{
  "vocab_size": 27640,
  "norm_place": "peri",
  "norm_eps": 1e-05,
  "tie_word_embeddings": true,
  "beta2": 0.98,
  "final_lr_fraction": 0.0,
  "doc_mask": true,
  "train_tokens": 911000000
}
MLP neurons of a small language model. Each row is named by its layer, matrix (gate and up: input weights; down: output weights) and neuron, and shows model dimensions 368-463. Each number is 128 + 24 x the weight over its row's rms, rounded and kept within 0 to 255. Numbers have three digits each. A neuron's up and down rows have the sign that makes its largest values positive.
After each neuron's rows, "fires on" lists the tokens most often at its 100 highest values on Wikipedia text that the model never trained on. A number after a token or word is its count.

L2.gate1263:142119086135164108106133105093114108126129129123078134126104081070128147106122132083097112145127128146158113147108151080145135120084126146098108098153161117126145102170158101091179111108109135139095144139084112159153142153103096175117130162119132126089133167106153120115131112154131116113
L2.up1263:096142120164127103153155153140117129107126116163094081152129150139096121147125124154116184177159158152180135123138135121133152138121106111138135118145172149130161117149144122076145133129121127131144130138113116150125111105112134174103106128111102122132195157129157120110185113072127151122
L2.down1263:126122158143131144121140173121166091123109121111134095138175153171116121149112128181107160118122145102125099098144093172106111130168108125139182174098124096128129128101127141146112128134124120114146102119170168116094113098135123120164127169133157125156146104136113143128142138099166122138
fires on: " as" 26, " south" 16, " north" 11, " between" 5, "Q" 4, "-" 4

L5.gate779:145158144120103137151139133109166138126108102139111140075114109122134114153110101110087140126164097144106141118145107098084123137128111163109089124165163125156140111156132132118099147149152098112102129120133141113135141086104165134119183131097110135138121121120130120138154126158130135094
L5.up779:131155101125152129133118135150129145134162165137113166123105104157141127125163157109132128140139161133137143071135142182098119159097124150100106118131129074104144177147123116082120087145114156114137153090127134174183102086103102139122163133079143157115140126133109134074111128099163106150
L5.down779:144121122109146155108126123102102116132117122141112077135086116095132163148109145117127121112097120135104102120113093093117137108120123136119140115157129161162146100153112136126107109111160112142140112130146150131131136143137133119090168108153128126157121121117140130127126119141099136137
fires on: " |" 100

L2.gate820:184172127101127140145165117156095143107137072156168163131099134111122133120126097135133107160154161170089124098119125121124123119130133149136129103107165125144142156150157108114145159133144154110123175078138143131143136098138177153110137121127109169161132135116154117073157132097125136130
L2.up820:133140126132159147120128129135157178097130117127136088142128130131084143106092103144127150134120159144154132104149165149098125142089126113087126121133141112135125104099176117130144111115113172141146138116123107157138095135134127139138111139145118133118172122100077152129075108099131108165
L2.down820:127111113115114147137130108139102070149101144142136160111128121154145117144158140102131140143152110099135124139122077100176134116156143163165128146146143115135123149148090111107117172140122089124097089126109169094136175104138142127121161140116140125156106123139153094129146111138143163089
fires on: " |" 98

L2.gate890:080128122188153129125132091165125104104150135126101192174118122142155102129150117143162131147121166080124145156094138095124098136096109156084146124126120148145116141154100122152140160135158154095184108115145138123146151146119097143123121131123117097142119126167098092127074171121146132101
L2.up890:088127116132131104151109107135180106094070101123092132090110119126136162141162089135097160110147110130134116192198108124152102136103160130128130103121139135141116113116128159142117146109109128133143094114174130094125131099129149125164106111147120090149158132127122122108169121136136156104
L2.down890:150153127134099120119145136108100142130172128101163128171124141115072097101109161122133091123099157160087130086108122113114108114159059162119106157138110159105150146138098140111142105129149122154081159152077137143122130127106158099090126158121121138132136148113161078132097101113112116183
fires on: " R" 55, "r" 15, "l" 12, "k" 7

L2.gate962:133199145143141139090160111110128158145144160165119115106159144136137124154114130113138114127153096132128138161151105100135122153147151139163143155127178103152153178159130124133105135108182155125139144098138131129120139132107181134130119110122071141149146136125144168143143122092115177140
L2.up962:134150107067138117095131120114196124117150101107157106109173105136081143138107134132112115090128113122119141117192109166084130118141104130159166127117124133114158140177153099138120150137147164149119178132169130150159142130106121115113107190122097160126175114164090127100135130150107089121
L2.down962:116122127178141148152127145132063121131106145154121166155103158097130107145137126114143126148125115109124143115063154087178114173118111125107076107135153119131131113125106115111142137130099106110120063123111148095121109119142142116151156108101166087109088129131145109163110105142139187150
fires on: "\\" 39, "er," 24, " 2," 13, " \\" 7, " 3," 7, " |" 5

L5.gate1026:166120103157168129155128141129100164171126113149129131152108145120140096154109160157161208088165165092131071111141126106136159128106124170148135158084120118107142136112138113146121128114098106110076116168147133150155147123072130104110093130100103090135168121126143119111093123125169148146
L5.up1026:087150151162150138105136108155150135119119120152154143133162124108135134154135121170094112139151133115115120081134124118163100135170123104182168116135143147088132119150146172092103135124131117094138123134123110154066167163163113168106137112132096157119128139108139127138164144108160157106
L5.down1026:140095083117112156141108128122154132105125139145116116164147148111091118149093163141139144172134079155131111137125116165146118153104101084121110162095136133110088136097056088104145135136149122136123115163130178144093160137121169096132110151109109116162134115169152161106145111145162139131
fires on: " part" 21, " south" 9, "5%" 6, " Part" 6, " north" 5, " Some" 5

L2.gate807:116144134131080160128141140150107117088131130132110152124127117105130120156160127114139091127108146100097136112101146095114127116093085090148144126092095125119145143098150092163108114127168136091098125142158067152127130183144149132149115166140110117151148155134084109138095141180116119165
L2.up807:185150149110118100134124104138124115135125081136131145118119121117123152088093089134162127131106110121119151125119167121127127165142139126136135123113132134147146129140141124151114154071122122150094122123158106164098123140119124159126149118128095171100133125084122135114162143160083115154
L2.down807:100109126123149109101111158124159138094129165123111119107156152150153123151102153135131148129159135137134076126122102126114148116108109145130137141144134077132143163131091129101132104161128125124156132123120174096188143074126102088120129119110187083120132121155128089145134083074177164104
fires on: " |" 66

L2.gate1249:097138141153057137140140153167143126142135167152121173190116133158136162143121143114143122109153186126135097168139108132094146147123091149152126139130117100160161117134143076152133126143117139115142118113076121132139118182170159142100141112146063113129149130076084121113134127135110111125
L2.up1249:124138123136135130107128134120093132131124125143168126115149132120089116112119133125122130156108134121140077163160162143150077152067129092108174149175114146134138118075178145139107107128107133101098133151131100138083076181170149128148089157132108122110176110095096136159157128128103108126
L2.down1249:137112118131128169122151141151140137110143116119095108142105132159161117141122114107141151107127116131128149109137087122125184122170142144129083095074146143113139144151090104115159161120144130155143140127113154130130150096070128125101137104131188145150098141141129143097072110126135175114
fires on: " |" 84, " in)" 7